config.yaml
n_layer: 13
d_model: 256
n_head: 8
n_kv_head: 8
head_dim: 32
d_mlp: 512
vocab_size: 2048
activation: "tanh_gelu"
norm: "layernorm"
norm_place: "pre"
norm_eps: 1e-06
positions: "learned"
qk_norm: false
attn_scale: 0.177
bias: "all"
tie_embeddings: true
parallel_block: false
init: "normal"
init_std_qkv: 0.0258
init_std_o: 0.0
init_std_up: 0.0258
init_std_down: 0.0
optimizer: "adamw"
lr: 0.00181
beta1: 0.9
beta2: 0.95
weight_decay: 0.11
lr_head: 0.00629
grad_clip: 1.0
warmup_steps: 551
schedule: "wsd"
decay_fraction: 0.464
decay_shape: "linear"
final_lr_fraction: 0.0
batch_tokens: 65536
seq_len: 256
doc_mask: true
train_tokens: 370500000
steps: 5654
dataset: "wikipedia_en"
MLP neurons of a small language model. Each row is named by its layer, matrix (up: input weights) and neuron, and shows model dimensions 144-239. Each number is 500 + 25 x the weight over its row's rms, rounded and kept within 0 to 999. Numbers have three digits each.
Before each neuron's rows, "fires on" lists the tokens most often at its 100 highest values on Wikipedia text that the model never trained on. A number after a token or word is its count.

fires on: "al" 28, " new" 13, "year" 6, "ing" 5, "ical" 4
L5.up442:541474461504494507468432560538496495522573477485443523504511493528495495489490510552487550488505486499524486493454524562492492497514523509507431475491505484505472475512496504529493509519477488496465467552530491473476490488517525522517503496539490520488525488524526491543524478514495521551

fires on: " (" 14, "ent" 12, "'" 11, "ian" 7, "der" 6, "ar" 5
L5.up492:453486528526461446513492524467537491501494490513514472479502529556508510452493482520495491513526504471477465529490522537504509521513528521490474527501496488528479526537500489525455511468475517566547547520505577489534531490508508462513516494492481503496499501506501483496497524488498470514

fires on: " inter" 24, "te" 24, "ter" 11, "se" 11, "ti" 10, "mb" 8
L5.up58:515530475489511466487505506516515499501506506499501492470490506518508500530516478543499523541533473495468496506481502492528480468497513495458507549510496527539494484468490483530467468474438486505523489493495460551467483505533492486521496546460500480468478521497465510519535491497506477498

fires on: " over" 18, "V" 12, "et" 12, " along" 11, " +" 9, ":" 8
L5.up165:490511524554470504525535472536525499526498458465501489528496474506526521474499489515497488511472509557535472523491537532458504474488491425475482540530488491490500480539517473489509519508494504465516533504499468501506502486539457490511496512554498508509480523482535479510485481465522520518

fires on: "," 29, "di" 13, " Col" 12, " August" 10, " November" 5, "ill" 4
L7.up14:518520491532536511436500542517499468485534479482492487537490511556498478488502448573503495468512503502494503477507509518528489501480497513484476543511530511525554483506505487532466521507503519474519509466520528503498475507514483470526534473505557521496515495472495518479485507525490464483

fires on: "cu" 29, "in" 13, "il" 12, "ph" 9, "di" 8, "me" 6
L3.up421:485491580505490476501473503487495526482506474494476429475477468484477515492503482509505470491532495513539454499496493457522491498484460507496496485525486501485472495513505528507516590512519532459490494509549503505502469544553495497483457531464489475494519490508538523520485469495464509511

fires on: " me" 16, " co" 15, " p" 12, " met" 7, "y" 7, " very" 7
L5.up481:504514482524489527490541498536504491510461476539496481510499487510512484505508473480513485511475529494490500498450487498544506466506469488497488480476527466520514502516500472575470514517506545520479493490550466522501519526532449476514482550494506507531468491459538522479476487497505513495

fires on: " g" 72, "th" 11, " B" 9
L8.up179:499512520491480468519503467512505482496575515454494533479514457461494505516525497537478493494473487507478499527497521510505459539530468466524511512534521552500485469515508493537525509525494508449536500522489495528509443519524475511514488511511492524500487480521494503474436523470475508496

fires on: "at" 22, "ve" 11, "nd" 8, "mo" 7, "ron" 7
L8.up365:503495479472481537511482516504495502505507514492486493473497507506497501513520477551487496459487544521494518519497534510476497456505538500485488493510500482457514485481522504509527528531500484455558495497554539481482530514482437496529459516548484469564466518506505467526484498440475480483

fires on: " Li" 31, "u" 10, "[" 9, "w" 8, "ü" 7, "á" 4
L6.up253:504551532545506511507455496525519516455475503476482496505486511550523502497520492480475490545499522475533540495519522507510502493528520542528488470519482514490476525498479549553452537507488544508476518494503516498507487501512503508498468527531532501559514475480521491528515496503490457507

fires on: "er" 21, "ur" 14, "5" 11, "ver" 9, "4" 7, "cur" 5
L9.up386:523477458497510444498526474488547475486487498524511460492525510494521508499515472461500510515527517500522518512545478505492491433502519510505498445507503507492518526489471525494453516471502510492520497471470471506518479528534515529468478499485515488531505480500487466531507462495521446494

fires on: "A" 18, "O" 10, "E" 10, "U" 7, "ine" 5, "C" 4
L3.up410:496508546507493499492493554505490516468543478514497511505505506481547527519502504495483512486475546483520514508493508544485462527536511497492547497472543502474545442505482476507499510527505540506498477440503492480519487490523501514505498483470483424481494494553507451467500510487506493496

fires on: "t" 30, " Vi" 12, "ri" 5, "re" 4, "er" 4
L9.up206:481464554527466461518505537458516498507467461488475458504495503494503546521518524496500551514461469528524515484475513508494502457523504504479525517503478492480506499502488505515469519489487540484450557485516488494482486513481502516505493494487504478536448498500476516482507517457476499457

fires on: "e" 21, "g" 14, "th" 14, "te" 12, "se" 7
L5.up333:497498517509509490511505456535520495521517490474452518520507511475532501503493479496516494516520516515502526549513544495482475488504501515494498481467533482548470449507539559531535507517495521510502499515489479511505511532529473517477519497528515498474506490521470500476423504490506494524

fires on: "n" 19, "li" 12, " dis" 11, "s" 8, "ri" 7, "min" 7
L9.up378:498479489444512480479502527488520492422480518532481511540490448484489524512521533512494454516531506498510479564469467468486518482528475505504451509467502538533508542522477500487493496491499470487505528494531504491510442504501507453476483497487518511477466506478542505511482499500475496537

fires on: " dis" 31, "it" 23, "ic" 7, "tic" 5, "ric" 4
L6.up294:520514479489529455495512522498537505495506474508478459499518517490470504537506488501499513472514508484485522497521498514519448450477498513482483507513467500477481478508490532478490529502470528471532533523526481504497494509512491498516499528486508477480468477506469521527485505475473486552

fires on: "n" 35, "ran" 15, "l" 11, "il" 8, "ul" 7, "al" 4
L8.up497:497486497501468509465510498505517485496498460468515499497517490529465514504527514490485541514539581526511497510528489514481470442457503503475453485469493534481450478491484515475515494449470506469490526497531471481469494533488490492481474530532506510472508484526500477519459505488485521478

fires on: "fe" 18, "br" 16, "f" 11, "ign" 9, "ch" 6
L5.up338:538496545483524499477550499521547496486511509442513525500461512475495501521512460513504492503482490540497506459498517501501481507523502474471466487524499519477564478472474503511497475505452490427538489478487460503459480485562523510488485532432482536518487510492532502508517473484492509460

fires on: "ed" 53, " left" 10, " R" 4, " U" 4
L5.up106:511516527535490500532494489521486493515460490491481496520534475518481456475507502521509487495472522471537426481446516512481490506491545525466519457492473491452490491481533518483501505512514498487512492478559518480501480516508455517517484505497479493489490468512526479469487519532512509524

fires on: " |" 66, "." 10, "ta" 7
L3.up123:505566494515463510479476480470482511513491479506452539519489543467472512515494495495496554453482515488493530499506537501500514510474480477523525516500500457504493496545480493500485514500471509519522500465512484525517480538522488535476501531544533483476466476450536487451539488478501503456

fires on: "or" 15, "t" 14, "e" 13, "A" 12, "il" 11, "ar" 6
L9.up185:499515526516503491532481487475505484516546474504492469523525455485539495444509496492483528509488507476526498519526498496492468485453516526505538492519566467505486463573454500457547575499516541532491488491512505525505467534525517509490512503543463474529522498493529499513517481478495481520

fires on: "al" 14, "el" 12, "e" 7, "ward" 7, "ro" 6, "ol" 6
L6.up448:486488497508535477487523526507476505497482501445479468476542501507496507492520518490487507488498502507491501497511516491538518503536499535513473510518536503520498471515484500493501498514493509494482437434495501520457491541519528496509490472525441495498522466502525492544502497488515566470

fires on: " Film" 18, "st" 14, "le" 13, " Di" 11, " di" 11, "in" 4
L5.up159:500471501511497500496473497478537508472541427505479472489456455535512513519502523474488527496481499520513518513478495492535503456431520500516538506505513466535479543519496511556502519503466508459450502536501488474504512479510499487494503526489467462509513519482516499506499524502490491519

fires on: "ed" 19, " Total" 12, "al" 11, " were" 7, "|---|---|" 5
L8.up9:503475490466538516473502508499495493479470561479527469489500502472532482495507508494482534493489533499503463538512496515561494489539553518475508474492489472535502491534493499518486495514483487516516498467519478483511518519501487505513519507531468459490528499505533506487474491513510532455

fires on: "an" 27, "ne" 22, "ian" 6, "burn" 5, "sa" 5
L3.up328:509519494491510508496469527474506478514546548473527501516491499477485503531496527541480541483500512470487495513515485481518493484470517547503453545509478488546484518529553497494506500530479492467513515494530434527484485500496532529485512498492495463471485475484493492502486498499512490507

fires on: "ve" 15, "ut" 12, "et" 10, "t" 10, "or" 8
L6.up325:515518493491520465534506505449497496486512536479435539472470501458494564524506485500494512507493499484529512534493497538446488508473484467494518477480508480509498474526509527452480539519473505476471530489508504512507541496501465519552481484517453463481499500475510490546511522491451499541

fires on: "re" 62, "," 29, "le" 6
L7.up431:520508536527498496454508539473487489462486497504484505539478477513521493499513509483507500516475496492526474517494510479536489501463500493514496530490542443510501497509510528499464518498483494532476545498441467495505490493526520508524521498544484452486470492457501502492495553498484543474

fires on: " inter" 19, " episode" 14, "fer" 11, "der" 9, " of" 8, " over" 5
L5.up220:502549477510492481518517510520507490500476496537500426488505531484502499472491483473492492541484538505492516480478516471498493484492497547415490542507509486495481497487514473522475507456489534536528500417501490552494501552499507485418492512450501458495510502510445513496495521477488500505

fires on: " Ja" 30, " Je" 24, " Christ" 6, " Louis" 6, "ia" 5, "is" 4
L5.up166:463525475491490479513558535521510494509488468484494464505475455519505538494513543510501530455506508476510519542492486440518475453459520467506415530532534507522458499522497521510504501521502493466480489538527485531514487524520492464542516502490586482469506501520502484481495481487494512542

fires on: "ing" 20, "age" 16, "out" 11, "ite" 7, "que" 6
L6.up186:482507507493502518476502542489526497476517483521511546489481526530520472509514531494497521533514510498524495499453550457495521460519507541486484488528520490479505455524492476475502495506511469443536512537523500485499469522524529511485519540484481491514417515462526494485452505445505479449

fires on: " at" 41, "p" 16, " up" 9, " At" 8, " =" 8, " is" 4
L5.up22:540513502496458473458474519489520510491476510502462476533531516506539493522508470569493495537505522470468531510497565501524450495536507505451516469504492529508479462540539484498466557512461461463533473475490494481492481496510447442474513499520506502529523504489491507461479539503469481490

fires on: "a" 13, "er" 13, "or" 10, "us" 9, "re" 6
L6.up40:477521535510513527480501491500479488528529496486497497508499510487493537531519484478497485487514530502499495527474520486521501510510449498486519441523520488526469512503469526518474522455506532494514502444517535493462517496493513483493519486486461502488471515499476511507513497529532500513

fires on: "s" 51, "lic" 9, "o" 9, "up" 5, "me" 4, "le" 4
L8.up416:505460475492483464435502523525497478501526479490497474475503491520463515521518515529515465534545517542514462525494505505500502497514531490496502513463540557509460501502511546477523519500489478510496491515506510519457511501547477474462499504521465518546495476464536498442500508442507549511

fires on: "s" 57, "c" 19, "n" 17
L8.up384:522508509485486486477531513510530524477505502508488546500503468490490534489513513518513499525479529508509549539438471496516462467504475482558462506486467514480482457487472526469529472512457485517525519503551470483473478506477521494521446513504488480473514470502494487474508498456499538521

fires on: "di" 17, "ri" 11, "li" 10, "ac" 8, "vi" 7, "ic" 6
L5.up327:495521521444449488520487508473507499494516508499484474525524479491546501490511505511483498484482527553494499509500532498495504512515475516504452511490513525502516463569470509514503508465493490457505514472537474492480500539514500474501497528489473525495496489469479497497515480510495487549

fires on: " at" 34, "p" 15, " sp" 11, ":" 7, " lo" 4
L6.up91:502564484482437459503482516495495485500468503493473483548515532508525482518509510532504500488511515460538531461490524527528457518494511511503507468478525513515456503541510501507498540490504507442523517512506505458522512561536454481511491516508498497533506506476555507518500473485477474480

fires on: "al" 18, "ular" 10, "ical" 9, " early" 9, " political" 8, "n" 8
L5.up447:526504515501429489461510536501523488512531489441521496512492486528510487480510507531511560475481494550491495498436510480473537528520521499477468498521516457512508469510523522499516519495495498497460504494511485488501425517530493444499518501493504501497508544503472533545534511504487536486

fires on: "fe" 21, "u" 9, "point" 8, "ig" 6, "re" 5, "ul" 5
L7.up56:500532490502502488465495493511483507473554512486483483474484507499510500514493522514491501542538499530495524525527496492460524482504495505478455531510511490498550520488507493511503501512523536483489501467502449511486482502592523508539504496510547488492469492554502502516524494501562501539

fires on: " Ca" 44, " ca" 33, "ca" 22
L3.up23:481467523478522476513531536534505466487507483497493492493468491538478539511513484500476533546451506534511490495475504473461464465512478532472481502478501472529488514524539556494465485451474479513474525456508499473509509507491459499474505492498547528537521501461500489519478518513509489494

fires on: " is" 26, "==" 23, " was" 18, "\n" 12, " in" 9, " by" 5
L9.up270:498492482512478456517509534488523509498515507485528486517474482505509519499505495501499553491503540427483520532500528513519495479493464548521480527518473539504484506509520532504490550462477539484485490474516489534501475493494454439518516569503482499514491480510467476504506478448461511530

fires on: "R" 23, "U" 18, "C" 16, "P" 12, "K" 8, "G" 8
L3.up425:456497540490477525538486544516501497477490472499548495526530514486493528531510495542455506492537540489508514485491488527464491509508473496472537468505490554481495482516535473490480492525500476508539492440505494536506490490500471509449483503530550482550530497525519479480519492479548481430

fires on: "s" 30, "ar" 22, "r" 15, "o" 5, "u" 5, "a" 4
L9.up158:475474521475466528473511516514495559486515529461515473495502502502471533498516519549496536503482520513477518516502512482496478479545514479490488477456469508489493498508480518456493515512505474503522544474533518576475534502487486523464454523527491510545487475496537484476517549472510552490

fires on: "ent" 20, "ject" 10, " which" 8, "q" 7, "ive" 6
L5.up343:534532528487468486489466550476463506489523512467467475480513499513505508474514539477499511487477525499542496469452468494503483521548505497506481447492538518470515442507493501510488483515516459469482527465483471485523498538512493442569501495493482475532446502497473510485500506515488561483

fires on: "al" 29, "an" 12, "u" 11, "n" 10, "ol" 5
L3.up10:493516513472495497499520495503556506519538499462494530461465530511486528511502502510501560438478504491515523482497517517481534506478560485484466506484531530525514532536509496494480534520491515462505451501501495487457491523515531496505525540494494510486489518500467482465490534495517476478

fires on: "us" 21, " of" 17, "-" 15, "00" 7, "\"" 6, "1" 4
L6.up413:526507524517519517513488524512499484524489454549523500514495494489505466493508490490504491544533496508526515476512509496502515487522549502491470486519511507498558520458526481579514481495479514526520482511507528542485501534519519486474467506487506511515511507484506482483477501472514513481

fires on: "st" 24, "t" 16, "wa" 11, "est" 10
L5.up349:506490509485485439521512507533502488507477486515494495529441507515509498473514497489492498523516546552502509469509525477528502489518510497485544504506511510536513455491509493518502494476512493481489431517510509520498519531503496507480492512484461453536530506532510504467500517477487467493

fires on: "br" 36, "val" 23, "tic" 13, " National" 7, " different" 5, " major" 5
L3.up211:533497512437526498509518502514509473510512460413507482490543527462492502509511474534480537465528485565491485475493518540451447538498520477482489506490492501516516467527518515475471499482444490546530521526507450512513445512545456507498487501490482514504494522492505500500489527481542543491

fires on: "the" 19, " po" 16, "th" 14, "ical" 12, " political" 8, " such" 7
L3.up58:504515507497473477456518499486500477502539456502513498512496497501504500492507518489469546470490507501508510483495492496512469527541486555503508559465541482562527463525530507496488518481467482488462491464528484495514488518516504457476513494479547444502487500518488502481486529529496506503

fires on: "ro" 38, "tro" 23, "mo" 17, "lo" 8
L6.up276:462515502455492460523461537500494471486516489497506476490525482512520526508524512491474547453503503502464490507534524476544464498480514543509451546496495476493511467498502515467518486473499475496457504479540502497489505501510508484519523496497510479487482484431492501508517496502502555459

fires on: " as" 24, " was" 13, " at" 9, "," 6, " is" 5
L9.up490:480506530504463512504535513490496510511513475510504478530486511487485502485514499507489587489501508514524511528463508492487465513511507539519547540520516530494527481526559523519493500505471496502431491495467466485514484490506490493527500477496510488481476451480522529508483527512463513503

fires on: "==" 13, "or" 12, "er" 10, "ar" 7, "re" 7, "\"" 6
L8.up123:520498546513478500421522532469485493473489509521523532476516511486507508458505465477492476473483532487480504536492486513467472529460506485452502531540536448462480452520514502531527507511495473466510504522495482494488486497474529498517490526510467467497494519497478504477480498443491494493

fires on: "," 32, " |" 15, " the" 12, "\n" 9, " in" 6
L8.up153:477485488521467498508474522517525549531506495497493443528445487542504544491511453487513504492493504500521515541490493523505500500495521501511494495470506510458504510565510497520423496469482524499512464497518502477483483485498468449522535492498518504515497504500470498465502490493537520564

fires on: "s" 33, "ot" 12, "o" 11, "l" 11, "al" 9, "a" 6
L9.up306:467419484462453515491479549536474509504521512432476483483505464463511527480515494530478519527503522533523453493476529464478505460513488532512500509475501519535480476504484510496535507481473477494480523487525529516505542508506446510504468516516478483554514509495490518478500518490510543523

fires on: "el" 35, "ol" 14, "all" 6, "e" 6, "ri" 5, "val" 5
L9.up442:504466538495538508450515496523501458455491496460516461492507478474502498491504454499461539466486530510510467513534521524459519510497492542519473508488492478543526501512542504479495502460520503542498456509492510517506466525499517516511451470535484532501549474494544472494447515502506537527

fires on: "us" 16, "cur" 13, "ist" 11, "form" 7, "ur" 6, "gin" 5
L6.up368:491525498464498447498540479527491500481499514474482445463532504502522529509511464461447471539498498507500537503500494516472462488455502511452503471537512491437532465511516512509486474510497507497512542435537496525491496524497515489491425511536511462524464512510485505545502511519510468478

fires on: "e" 22, "n" 18, "o" 5, " 4" 4, " 20" 4, " " 4
L8.up504:520464510491522498503487508506509500428505526449509512451489439480453526497521525493463519527464500460519519537470497459483478471475482519516513507453477525484504518500509559457516491518505563505493494494502457480474492442496499483530457515503461462488528453461538512524493491508522547493

fires on: "ed" 14, "ring" 14, "ite" 8, " Country" 7, "ing" 7, "ally" 5
L5.up237:520514549476519478497530508489537520446513519482493524489517532471519524509503512516491487507492487529524466500507509447538467439507516547487494478520521514500498457530479527476499562461502515506495513487540499488524478486507508497495491536488476485479445469491495480462473504510525515491

fires on: "s" 39, " to" 31, " can" 8, "ist" 4
L7.up8:508475491468481491496506537492501501524484467470517493486449521539513520487511505489512538491526524472497518494500509511465493495494515493511519514510507494494521462497497482493494494464508554529476524494492538481557536511483466482518467493507487496518522491534535526460507538490505457506

fires on: " Air" 14, "-" 11, "da" 10, " Cor" 9, "air" 9, " " 5
L8.up214:453497537473485430504515530511495504503495536480526472481454492511533528503508496520459489541474484489453447496539501481505507479538535542503496454482472508511526489518505491463511495485493528512516457490549496488485496490467486459498489499517539498465527511452465455521508495505492504495

fires on: "born" 16, "ed" 14, " met" 12, "ted" 9, "ved" 7, " and" 7
L6.up359:532460493517473446503480509487523488490512485486493501540492496553510504497516508541504505555485538503493489491452510499518503507467510499474458559501504509515515504486524533456491452510479509490491475503520482490503534541549493472497524493481513508506519462449545516499488506511489495505

fires on: "s" 30, "or" 8, "g" 8, "per" 6, " |" 5, "um" 5
L6.up197:524493492448505540507503479469546486499539527463490475464463501462502525488517439532497532511505492551511518518438447458504493459501482500450504481520478456492549504473475513519494503502490540532560480445477499492485489486525458497528493489497470514482525496513532515541500506472505530501

fires on: "y" 34, "s" 10, "K" 6, "C" 6, "ud" 6, "G" 6
L5.up7:534508461513508529517497510530501478507487527497501463505470484494502489499506459497495491574511507514496506475475517517485455507509467481502517451500513493492498463486525514504502499508483529508459543454485498511528463514497472487501476496524534495533489525509527481466489517524532527517

fires on: "ed" 24, " began" 8, " and" 7, " (" 7, "ated" 6, " live" 4
L6.up53:521487475531456493496513517554535493513472514481467487478506545543502504487504457521512524494505519508496506479493543517508499477494531506500502505518493568470480533509497500473412468474494567451507490521499513473458483538531483468529524508488464476552519498450510507452502561479516502528

fires on: "ig" 14, "te" 14, "re" 9, "we" 9, "ma" 6
L6.up250:482491502513501517471512479494471497475528534531499522468480535504497521503518516483463560536514533551491469521461513471483485461491489508463431482459499484533508501480503491513454552492463497507492493524536501512449530485528484525477512504552479509494478488474499494491513485468593500479

fires on: "t" 43, "ed" 14, "et" 7, "ted" 6, "it" 5
L6.up341:519510517529465524467499488501511500502527478518453537506486463507530495521502549489518483508472528515478504510459533513512486458485489481472539541513516514552555491473470495480474498520515515467504483450503520507471490508481496499483526515483511493483486456479468506472494496464486483525

fires on: "st" 14, "act" 14, "vi" 14, "t" 12, "ut" 9, "ab" 4
L9.up300:443499505452499480524487497482516467479487496490478500515490487541548491465516510485486489506484495539511482490467539536488510511532498478536500460481480552521487478555500480508506532456512525528498515503513569498460531544531498505531491545486448477537497530456536518454504518475484490496

fires on: "gu" 30, "id" 17, "ed" 11, " or" 9
L6.up336:509525505520515534570505521533515508523491450502466485502495496466551511483511446499508481450495536522494504482514545508494501489513483506486511520514507509521526480456549480452568500493518494503513514529488530498519502596561419501481510513524477452466510516522512487486465533433538469476

fires on: " inter" 27, "der" 17, "ter" 12, "t" 11, "ent" 7, "li" 4
L7.up260:491502481542476473460525573488493484487472466499490481503505488511532507492497513473508511549497489507483511466505496470499464448540456518487499525522511498522519429474481507524466482483490481540477499435534470530499502518512534520553509501464531458518471503526491519484520511509475508488

fires on: "re" 25, "ist" 12, "ine" 8, " family" 7, "man" 6, "or" 5
L6.up21:480531487493458477481463553479469491475511464480472504506479457453505519487507477528475487502536512493502534523528565527469503506500483548472517506551555533522490484515509490489490505507496494487510504505420515555497467496525501494484521490490505469525483526488503492487506520489513476519

fires on: "al" 14, "e" 11, "I" 9, "ro" 8, "bo" 8
L6.up206:490517502464489505534517488500497488496491485482528484495503463534510520500519524526475541504541521504504514490498503467527469494500504519477501511520511494508486476488505528514476472514477506493478495535515455487451480487535468516460498498535481495542507487504531496496489508482540557529

fires on: "t" 21, "f" 21, " C" 16, "un" 9, " inter" 7, "hi" 4
L9.up183:492520529487498487471512516511481491516495466509510506490525483507538478480510477492481503542518468501517482475511538502446508487546487499527455548525485543520499488509528486502493506509485475548482490481498483547493494493488491515538493537510521482503437527440525520491466506513534457442

fires on: " f" 39, " c" 39, " d" 9
L8.up206:487511497478507460456541479541553450507505511480517478496496511503530465489506466515475530487462510491499504559466482508472492489528490506473464523506501511514544489524504490472463505480494513513467492491506491536544522468527451512500488496522457500548523507509486475514477468529520483508

fires on: "ed" 76, "ut" 5, "e" 4
L9.up354:519464521520501514528496497501537498541517463507486486507483451525510493484514479505504490481491504468490479488439520546475503514510514512511474468508480487492509477519584482467517474494525537499455524522503508460493488520500459503522489493514477486514482457507541539531443523484505511494

fires on: "n" 17, "la" 14, "in" 12, "et" 8, "ic" 7
L6.up214:478475497515479504537483494466519517488512482521516491508543482460471497492507505554484492496491551504511485523528483487510463463509481523463450528501475492525481484510480510496522514496448494469498467492491532517513465475484489478497531538519462481525485508449509486519490518488498520484

fires on: "ist" 20, "mb" 18, "ent" 15, "th" 14, "ph" 13, "pp" 7
L8.up442:458491530534509498491492547489501502516513489453515470468477492491522527474515529537517482511487478501539523514461547486503462475507503466537487481496538496564481452525491463514537503483489509484547484488483490583484506479511475464506504483488472511529474488526511504439475509442498492534

fires on: "us" 17, "od" 10, "ia" 10, "um" 9, "a" 6
L6.up392:468509545518465456474455482497482493476528557471502480480481497486498508495497450519496501502507506488508484545490538478533469539517477539521511451500523517534494456500498528549510527514488458497510475467480473510471524494510516506471531488524465469487487488487450471517495536519500500515

fires on: " |" 39, " (" 21, "," 4
L5.up376:510515462527525525455504484525484502529491453524481516519491514514505486503492489505516505480443544520491476490497477486505500472461478500499478515474523492493501495556482479502486492493452554484498509490512507479494516491554445480517531511529512488499501484458532523422503514541493518548

fires on: "s" 35, "al" 19, "h" 16, "th" 7
L7.up397:529518477528426478496485530551488492502522511518457503510523498485465514483504494529496526473505539505504521518467498463466490490538485480504491502506524500503549422473490462515456539527484502474491483462512445544511515518547512485501494508467519487515531461527518513468477497480452482512

fires on: " c" 73, " H" 4
L5.up509:521521524502533496524499472516517491515514488487457509515472497521499462516500478510508502511481531501489506488446468483512457494479479517508449509497509537536516537525527498489470531521467504516463452517508509535540489527522484505489513488539497484499547518477497493490493528507521513538

fires on: "y" 26, "ur" 13, "or" 8, "vi" 5, "ish" 5, "re" 5
L9.up295:507512505510479441495500513513552522470465512488521496494487477489479527471509463510532493521564497528463503531486497506507519435514492512493494479530512502493501474498543505452494499532544515472497445532521459522514432478474478489499486505530517503501480503506511500482517525451473487499

fires on: "ve" 30, "re" 15, "w" 14, "ive" 7, "le" 6
L9.up298:490509573477495491506473541493495472429473506514486495518480533488537505504522515539466472533476509536578492541477511474502496483475459520486476496495497501480483463491471548498469485517496520480484511502500482471552521521484515487506508500484517495539489517445493485511520489447468491524

fires on: "s" 54, "t" 19, "y" 11
L9.up80:510541479494496485498503507550496472516511539490514518504490482493522508498506465498498518518520497524492529493428480535482518444493478512488505471499521486531519487484481499519486491516505517491512498478443459523491433498476459489536507510477544486485473500508491473503508512462508477482

fires on: " his" 21, " His" 16, "ca" 13, " of" 8, " the" 6
L3.up184:472505488425476450518482502502504514524479490530473474519522507513533538506498533477484497495460495483528488496475491473467493463485486521514520505485490490511524465537528534514507546483484520501460520453514479481536502520505501497494495509520519472548536484478527500489489527502469488465

fires on: "ment" 19, "e" 11, "al" 9, "equ" 9, "ci" 7
L6.up65:509505492471484487451534509534520482508535488475500499497470459546509514492519502540487535521519494502509528495481510515440505502494506484497492478536522494493492486527485532528503518489518470488465494495496464473499501521532480508477512496499505495496470489470485488492495517431508550522

fires on: "in" 19, "ad" 14, "n" 9, "s" 8, "al" 8
L6.up332:509488496535524509468531487494501507497578486542487546496514535500429499483505515550476496476496501500508497525475513510512519474512521510503476524476516519501466493484510475511491477509445532465479501458511507531527536472509511472454481492518510478488504478489492477480469544487482511528

fires on: "er" 16, "et" 13, "t" 12, "st" 9, "tic" 7, "ic" 6
L9.up74:506527536519507443528513523486530514511514486487476467513529508480478481494508514473530496482508487519510513530472495511464467459506513511516483515486507483505512493509506503463495522521476521467487524478525484484513495505478510505463525500518494476506457493486473482507493503475451514530

fires on: ":" 18, "a" 16, "us" 16, "um" 14, "ea" 8, "ia" 6
L5.up496:446473492488478540483470489510509506470509512486525541498457503512484520558506482498489540492455482489488504523481497485543483519465476530499570537482559482500510494507497494500500522505455515506515489476508528506485538473531484477485520505527476481533450483491491502502531527516538497556

fires on: " Li" 63, " Ne" 23
L3.up200:479519496511497513517500498491500502489517488490476521468470482503488508521504487504480484504455498547547494485504483506478507514516497512547495513546476503525499506486508529542496509539504511535515521468493534485490516463528509517533498502516531515555501446478508492519474534506525493474

fires on: " late" 21, " mo" 21, " Col" 16, " Ju" 14, " early" 13, "mb" 4
L6.up86:484549524505510466539490493526550508501519462423493488509509506550541497518520507482446468494486473523484504484457508509467516505487499461547509527522492478496522466485496474515516515521457548512441462521556532496493489505513510495506460510507525487534465517487516502525460482499481522515

fires on: "im" 25, "ir" 22, " ex" 21, " p" 12, " post" 7, "sa" 5
L3.up487:525538473512452492476500529503448499512532503515450517492527522530534515504508450511477481508537543498475506510500503525498458494516494508490465492502526491538502495504508471508505483480474512507534480494482506533452533516499457422513513502504530517480483518464493502510537473505510505520

fires on: "et" 21, "put" 11, " set" 8, "ut" 7, "ook" 6, " research" 5
L7.up127:519484537478482489521531561529496487499495466529529519452487486477520505480493519505500517501527491520485483487487510520456460493498523472488491481502461507532531515516552480465526487457465493478521477482504517468502509486477472515511479510511512492488451453476485500468468514500485509514

fires on: " as" 23, " de" 15, " was" 12, "p" 9, "ip" 4
L6.up437:521489482460500483519511549491512469500496514508495488540498505523474500493523431522496518509494541581514483470500508544489456548505502497523509495478495536445513517463610488519524496478526504475460456495514519476511494499525504460528491479462495522481464489478519506497512529505499519502

fires on: "ed" 25, "|---|---|" 18, "f" 7, " f" 7, " pre" 5, "b" 5
L5.up49:532450512524532495484502467523497483499478550467500495511465518511514495507510461518489482502477521540525500502478496546484503505523505536485467543498494568521464498530518504524492482507446486462489530512505502488507510534502484492503467521492472487497516531440527479497483506519504544461

fires on: "s" 77, "k" 7, "n" 4
L6.up215:486498528485533495435499526547475501496550475532524521500511480527465525487508514497503469489518518527546501503508514444492461477461514522467479493473507511523462482493530484527497486486483517529505469492506435530471463527501536464459503507463473511487499481490526483481472513471510501448

fires on: "ro" 18, " Go" 14, "e" 9, "ent" 8, "as" 6, "il" 5
L9.up143:501489488511508509569498499532537514474531456487450512420464476517488531493521515517475486528499525487488437510528498512496500481483522534524449487509518527539477498466520532504518513475462496499501503489510478482488471515541501519480478470505492485505537496482523501477490478482537537558

fires on: "s" 42, "r" 22, "m" 14, "h" 6, "ring" 5, "der" 5
L7.up464:470498515506472485510505528523524541512504530467517465490483547508501529473507490481509497506475527494499546511466536500474530462525491491480499487470507502512521428494490484506501546496487499473488455465510486530501484501513483480512494513520520512485471521517507469487481517446485515494

fires on: "s" 49, "en" 7, "ed" 4, "ist" 4, "n" 4, "S" 4
L9.up162:484489492519517524478561522491502496504485497461470493482457485495472494489512466454517526455532533461525513520496533473472499487506495507519489545490511470510477511482529475520516504478476513497517512443488553521523479504492479500497449546490501519513480515500516496465477545490485503506